Weights of a small GPT-style language model, trained from scratch on English Wikipedia.
Size: 14 layers, width 160, 4 heads of 32, MLP 640 GELU.
Architecture: LayerNorm before each block, rotary positions, biases, tied embeddings, attention and MLP in parallel.
MLP neurons of a small language model. Each row is named by its layer, matrix (up: input weights) and neuron, and shows model dimensions 0-159. Each number is 128 + 32 x the weight over its row's rms, rounded and kept within 0 to 255. Numbers have three digits each.
After each neuron's rows, "fires after" lists the tokens most often just before its 100 highest values on Wikipedia text that the model never trained on.

L2.up606:099109091121151076142107046163150112122139165167068136221135118098081112182130135079207168085129083121123136182181138100100160124157117126100073102149116130191156112109079068153140150098123143149127161156173096106095140123132152123128144156124119060119127172128148105099141097109143169128126136119206148128130115146130111152119149170132128131061166121137097072089115138092161078102075103119147134127190144139097103088154163184160154158105139097136134085137208120125107191093113157
fires after: " f", " L", " W", " F", "N", " l"

L5.up400:133144179080157121129112111077120103113104119087128150169174171129119144155175091113082082123115157151150139150138142101134108093099108114109173122121172159133173119135129112101085152164066123139159083158181122125124113104075132129076194170089041113091121102113158149129208141137187081174193175088161135150162154140083105074114111158121086109142133117023111095091101132096176124167157106075103165104093161136075164117138130121161130084160142190128143126116122127125111115132175167
fires after: " b", "b", ")", " is", " was"

L2.up7:072157140141123104135105100188153051111155125095135135166121102111129148115163102145154165154140103179088101138164107125119114159155190177144135131103111099093142075205089093133114116171077148129169111103101125129110141154136125098127160129113121072160144140117155106156136108113136159123104124111162109126117178167128131136085127123141207150103092098167099176101128098115150138157081166129169147113146144146167116177078043103156071174084177117126205169154110055038147141092108193
fires after: " L", " N", "N", "l", "en", " l"

L2.up151:077133129122188132170167100144144129162160114156163168140091126169115073108140129120105096192079084153101081138158081112209130117121156163089169128090093085022152110155144103132145104076133138134152072139172141095152113146135114113102124131109160133112134126132184119175135156190078146054088119134080097120129133136125152095129175210176111142132086135126134174134136110130139110090106204119119111126173097123124110126120183087146077109210093129113098114122115070114101114128168100
fires after: " S", " K", " M", "K", " N", " Ar"

L3.up28:112128100107127082166088104167127108152128060089120105211111058159121116107119079110117130143120121137128100115141173129167157155024155125132138088107139162168173184141098137084141093139131131170121125082133142114149108187162089104143141177099132141172091182161098140160134139085178104143121207128124039108064095131178141078127114160112134114166099100077181128128101124158152117130123091109146109130100172097129157167094152194100163160122115173169089099162127105098119181139146126
fires after: " Al", " al", " N", " El", " n"

L5.up42:128155152085138127051118140124179095123107153137188051161135148149148129135063163087186128121093141209087132125100140157130164139128179159099159137127169139119130124149101047109161179113084042173130138084093164112164104138069070173087130115185127124113127125107067168103175113099137058155120190123139100135082153182158121134139123141098095155078074129136149120160144112114105080183149144124169124140124131117141147167117091131120131110121140118140132121212102138162088156132117115
fires after: " s", "s", " Sh", "us", " D", "ows"

L3.up371:154156115151168163138098120108151157186089082095120166142161129137091087096138116134147117163120081149132126131093155132122067128163136183138103165120139137107130168123136106144136184160159141128155131115141099153167086079172111112118083122119113159156137153201109198136158125080132136140095064142118099168197166187067073122097168112171077105141170095191065127102088137159134111188140149170102151111196123144134176047136159100143141090123116059066147114119139103160119121092169141
fires after: " G", "C", " Sp", " M", " g"

L2.up40:112131133091132073136140098088128099168129143163179111181197164114077068122091125102098099091079196066174141181102076111128144161142130110125141145105119073225089139158143131087129123107173154098099071106104122120122181133112125109125136196154103098159144130089105163107058137218145191143185135112142134133105106134127158120123057133113148166092152098111114121170133146078104092149121089125164100190129109117112162124136129094070153101109151149107147143145136156128199127112122117
fires after: " G", " w", " W", " (", " b", " c"

L2.up265:119088153145123106045043118109166133133144123152104117159142125140125104125158129158126117193100117140103160155146158110147146084149097090157052141128121106145142072127125128154138132127103111166136159146130153094155155150088159151159169190110118141168177146090139190112196157127145134155119139130125146155129171099176133095111111054091145149150167098164185087134077161144112108158179146098149110107123109065100061123078115092111037161143143101098123082140214127118182139068132083
fires after: ".", " m", " v", " s", " c", " ("

L2.up232:171127083107215034115090139139097059147104103131134189134122114102183124135162156156154188113122195109118113093155114153116166107147079113143152118075143165136142155150119104059052146101100141135115124144073132090104156149126135088182093118117125131120061146125148089154162152127144113179153116100156178142123106102092140147163167108108066128207135150160128147116083074098116140135057124142120127148163130134147068150143168099173135134099089107134127191169185130131087103123157124
fires after: " N", " a", " D", " P", " an"

L2.up507:118151124099111168151102118132169133106203147099168179128128154134176115123162119129118117145165110145094150112142169130159099109114126091149090134053099132141082146122155071113071125109095131125119076138144059127142143141089162127118149145091153143119184176146141151129131161138092070062114100156200185067161110086111174103128138182193138134142115097040151142148060109116179122172177152143135103138142126129144059168091154131107119149117127117121193072188099100059152136110155135
fires after: " N", "'", " I", " S", " al", "inn"

L8.up356:155118061155134133141156103160165089150118131119077102109159145054105105123137106088115191142110145143104142151144121093105105107128091152122134121145102119155156092138154204162129142168117110158111162139078079122147117113100140112124096161143177108112142203074125125120136142131120144032130069142091142130127153123158131138113145061191143099158166089124109099161095077152090109141062067080144128137084199142166204129149177107200119088100175177164139123156112142122162142170070137
fires after: " B", " W", " M", " K", " A"

L2.up222:154166085080132148144151065185131163182126159130108166170119117109062093088117141152074116124132179087126176163093160142187121141185113131125146152158154113101165074132145148125098025127080085079141152120125095146149126149094077098118127167131106152179213166109140159187151192068152091100095146162146118109101160150145098113136151147170092065127101152121104135088106070181183123146119116163112128129097135139110152093105160146133133128133093121120162111135148098132110112073131067
fires after: " M", " G", "adel", " Val", " Arg", "inc"

L3.up594:142128108166141075145122128135138116165153103094140118170191062138114130146137131072134129159143122139152157152142132066132087112087098162134075109106130115166127180076171132113084147066145066160117119098133136151141141136166113195133169187146123057089069152104141167090130163111115083165156139151139133048121062154148043117122089147214141131116127112128181103144120126084093093133084032082108181161120142120123135080174145173145122155135142107143151101148116141158121132128124164
fires after: " F", " f", "F", " P", " T", " for"

L2.up468:139161162096176103153145126090147119156107170068132137090085106082137096181156134158176112114164143166194131145191104171142121094112136139161117117159138158137147116125122129086137128121118126137098116091089157150106111115113120169120081115130103153090096067081116083084113108068068181098110096151161145152111143156084155165102150154080217104160110203098126192151141171061164102099087157126111090122101215107149186144145117129091138078096183126166098134093130145165137096134141112
fires after: "o", "e", " at", "ap", "i"

L6.up638:154168107112052049165138139130134135154142083093175091127144157111124086149159163136138162132108115124156123116139167141145120168177129088095065144152199156219072160142110097133144147102141106079122096146095180155086123133130105159104082151128102084122098113104175141160167107104154185113114133080143130107144166091093122047178121129117179081110158133152167091164161122054130126074126150120112122120147070173096159180098096165105094146109161129090118127172140130114149087174074122
fires after: " c", "v", " dis", " P", " C", " acc"

L5.up120:156071132077187118121101136195127168090132161137059128135110100137139115132119113156101164130128112089116109133177158069138135074128115125149125165086150102122110150134132138143138111121154082093156060101110159058133158195132157171079103139144090126101081129110113194118087186164163081195123155112155110157086149120164175079155112148122090114110053103136127121083147175172146097137093114141162085114174124112228121064129116107115141127137137090154128155118092115105120096154199086
fires after: " Al", " al", " was", "M", " em"

L6.up531:135073188158119142044113146154170103087127108167180095111086155109091094174122168151173179139124133128166137163189212144127133148125101159123146138109132173110146148121128043124114154127141094099104105104084128111133150124170052083146143144114119152127131146065120124098199094111095117164126112135136132087112129162113086118157093127140063144136178114134120133198113172079147131155142135062151068141132084164109114087191107139121098156106118105036165141125161086106134124120097166
fires after: " s", " S", "s", "S", " Sc", "est"

L3.up474:194113088153132110146175126143147129107146147144156115208093115126115122137189099110151148124108088128088160126149162066149124138090144109143158168121093106103135101131197126108143089147166102102116131128108116161143136178132121094098105213125089169174107132064102154115131102080098112143127131075161099127047098114101137121123127175154171156114120091124181113128149108201128087073101130097120074073154148194120161203141182145089120106134113161121187144177120169126100123103060071
fires after: "W", " Fre", " K", " B", " w"

L8.up127:149111103116163118167112118079126158167110088106160193169156145082167121137173082117122050157099060130130127135170175142155186146131139159165147154154119196133109128139198158066198178132153058103167116145106114136085133146171121095132138184127068145131138135113082155083133170108146069074155135136110110048099120184150134149138079097108130081163098123149175138161150051096097152137105117173113138121101150141088126185125106114120118111148077126102146159119098125136148113094106103
fires after: " S", " D", " t", " T", " fre", " C"

L5.up418:113101125092153115150154193132093107133158176102148125189125096124087121123112148147119105075119105132140148101121166137111117127096123132090159156095136092116183117131197109085161149139163139099160099117157129161086147084073092096084131179110104141128155163101112204156106103136109091134190144099135183167082184099155149144106147170116121123175103216122074152109118169108114153088122143061117146114103128158056131129116130126099123109142143175033216079178077089134134092141111134
fires after: "b", " B", " b", "B", " D"

L2.up585:113065146119132111117108055127193130148138117103134118133185164146110085080125126113209139177086170073141123201128126135163168142173156083158133118130107098132123169123099146140121142113119127106094106130147118158169105175148144120165152128118130089052138149147161156124083105100152105095165100121098121153107148088147111139153148142078088156116173082112171099087132130144099144103119127140118111095192223090153105082127037144094070166094161109135162107073128172103177109084111190
fires after: " and", " c", "2", " (", ",", " when"

L6.up159:161140122108111176113158166093190147183148116075111148148138176169163151170165128134054134127113132198110150178098127162101106142219110124130102157143135192103056134161202128094095123124143051145073142114091164137109155179116095096118142171130124147165170091128134193112130099129168142114122126131146185129118096125106094120108087130122130161105114153120071071120139124138205137100126136138071120115094117140116125124086087125112113154081147162089072171161105077165098145091122081
fires after: "c", " C", "ac", "C", " c", " Cat"

L2.up407:157075137057122107140107125153124134137138075156219066165115102139156125125162120154170087098134122113182119144167116159141101151107118183167200102093134164133094129141122145140112135158090163131155137128129095109120105158144141095146100120132127116110115154110126078174164160143184125118138099122158068091096034162099134128151152110138179149083146111131128087112121093097132160192149089125095121124166067179214094114161157125178094059123102055167151132171096102163148111067130148
fires after: " Al", " N", " L", " D", " In", "\n"

L6.up25:122122143136127087073124135127125090067188158133099167108145125130114098152092161125134142177144071089131154131140067131144120161100129123133122158164157124156109129141121092209115131105132089155139123115188062124136102160117081122128141169166111165147114178079143163116146093177190151108138127079094187110087073156166153083131169105213131136104115147108145132133072119124094116171126089078170148096119059171195198087159152095125197124117157121093090141136174095090104110083122114
fires after: " V", " the", " M", " P", " L", "N"

L2.up28:186103186083074134139161111134092088124124079101095125155094143181118124091140200156154083092149128107120080201157168108156113180117114122169104095121122140148119096114137120068199044117131140121131068136139055144129169159121107148110110182179098197137139091125109115092116197128125122155087196120138123103136160135124143121118139175146142158126129094132167118124041079186104107074106138105105147129169104100173173140081133140142129119156141108116190123145133126116168164120148087
fires after: " n", " Al", " m", " al", " c"

L2.up161:094090158116068126185146111169096070169135056183145126122139192138139118141152164119178064122151170106114118148172135120159127189151086107119093152107116137154106099118099129077140068186133157182117164088134075149104160123187092133115073136123079089119157076114136145113066155125119142140117135099144140152096221083098155109176114138153149154134134131147147081121105079158164125073152109152160119094130142131130179102114121085074141130069081130143169126175092153156111190113144098
fires after: " c", " C", " pro", " dis"

L6.up333:168071123112148099160067161122175065152150137122103101141119060159182158195126132089105068154128150108113099046165164167139086144089139102188113091067135160156131085155136186149097136093100145135129084142136072151127111140181168096194169124183122151159117123106165151125178098153149128111098100077107149121112124117155113140139117082145082145096196129071162109129089079120133149155149110155133181135115166114125162123203115139085091122113177101136110154143151073104106134094151133
fires after: " Sant", " al", " N", " Al", " L", " Phil"

L3.up493:099139153117121079122070070090131061191159121045154130146167084146145116188113147121117120132126127143145176127136105161149164148083138138108078085158081178105105104143123160120106110100158102113112177149153112129162144115176154130154094094153115138110153149096145124125124203123139141019085148139090123108114117149173052108133178142144145138096175135175062147167139077141119124099123125087078127155190134107104114128139114124138101150096154147097193127220073114087133150123158095
fires after: " M", " T", " P", " p", " H", " C"

L2.up337:138126062160137144160118098109181107171141107120136134128168159100140104083140028125128113130108182140168083126120127063109130097111140146160153111109151118144134101140082107053071133060134095125121150132103201120119145171131102168165089146067145077106137163150163131156092146170078158089150095153189120158146102094144097123084114124104151089181159138147131114074118138092124106165168121099136090170197144121181159136059160138083130172082151086113115139158118179161167129161104172
fires after: " the", " to", ",", " and"

L2.up516:132074097059095073107145167096085093155094147110136104112164112185124178099116162132127133105137138168103117067146107113132130094128117148122135144097112121063127127080160096082132106133098081131178176137176150139117132119103119190134107183139095099181103124112133158097089105097134129134124143144204167156078125070177177079150103104146071119143162062151110121138124138220186097108198129106121093101140147041163114134120102168125113128128166126136178148132132092099139149150197154
fires after: " com", " \"", " pro", "M", " gen", " dis"

L2.up278:162122109156104129139118110143105079205091128094155034117094097116182120107136154136184190138081113153131139087090119146162129143155077171116117086120163158160141155168145194154124118184099127107095072103104076091116134089125133158122091109147118115135120156150122151155122173072101152174176108147133109168137094172147111119158177166148099092180141175176191122127132133046070141153121157047113165072102093093124133099113147137115112141150157130116146086171139104162062148105140146
fires after: " H", " C", " N", " P", " Y", " F"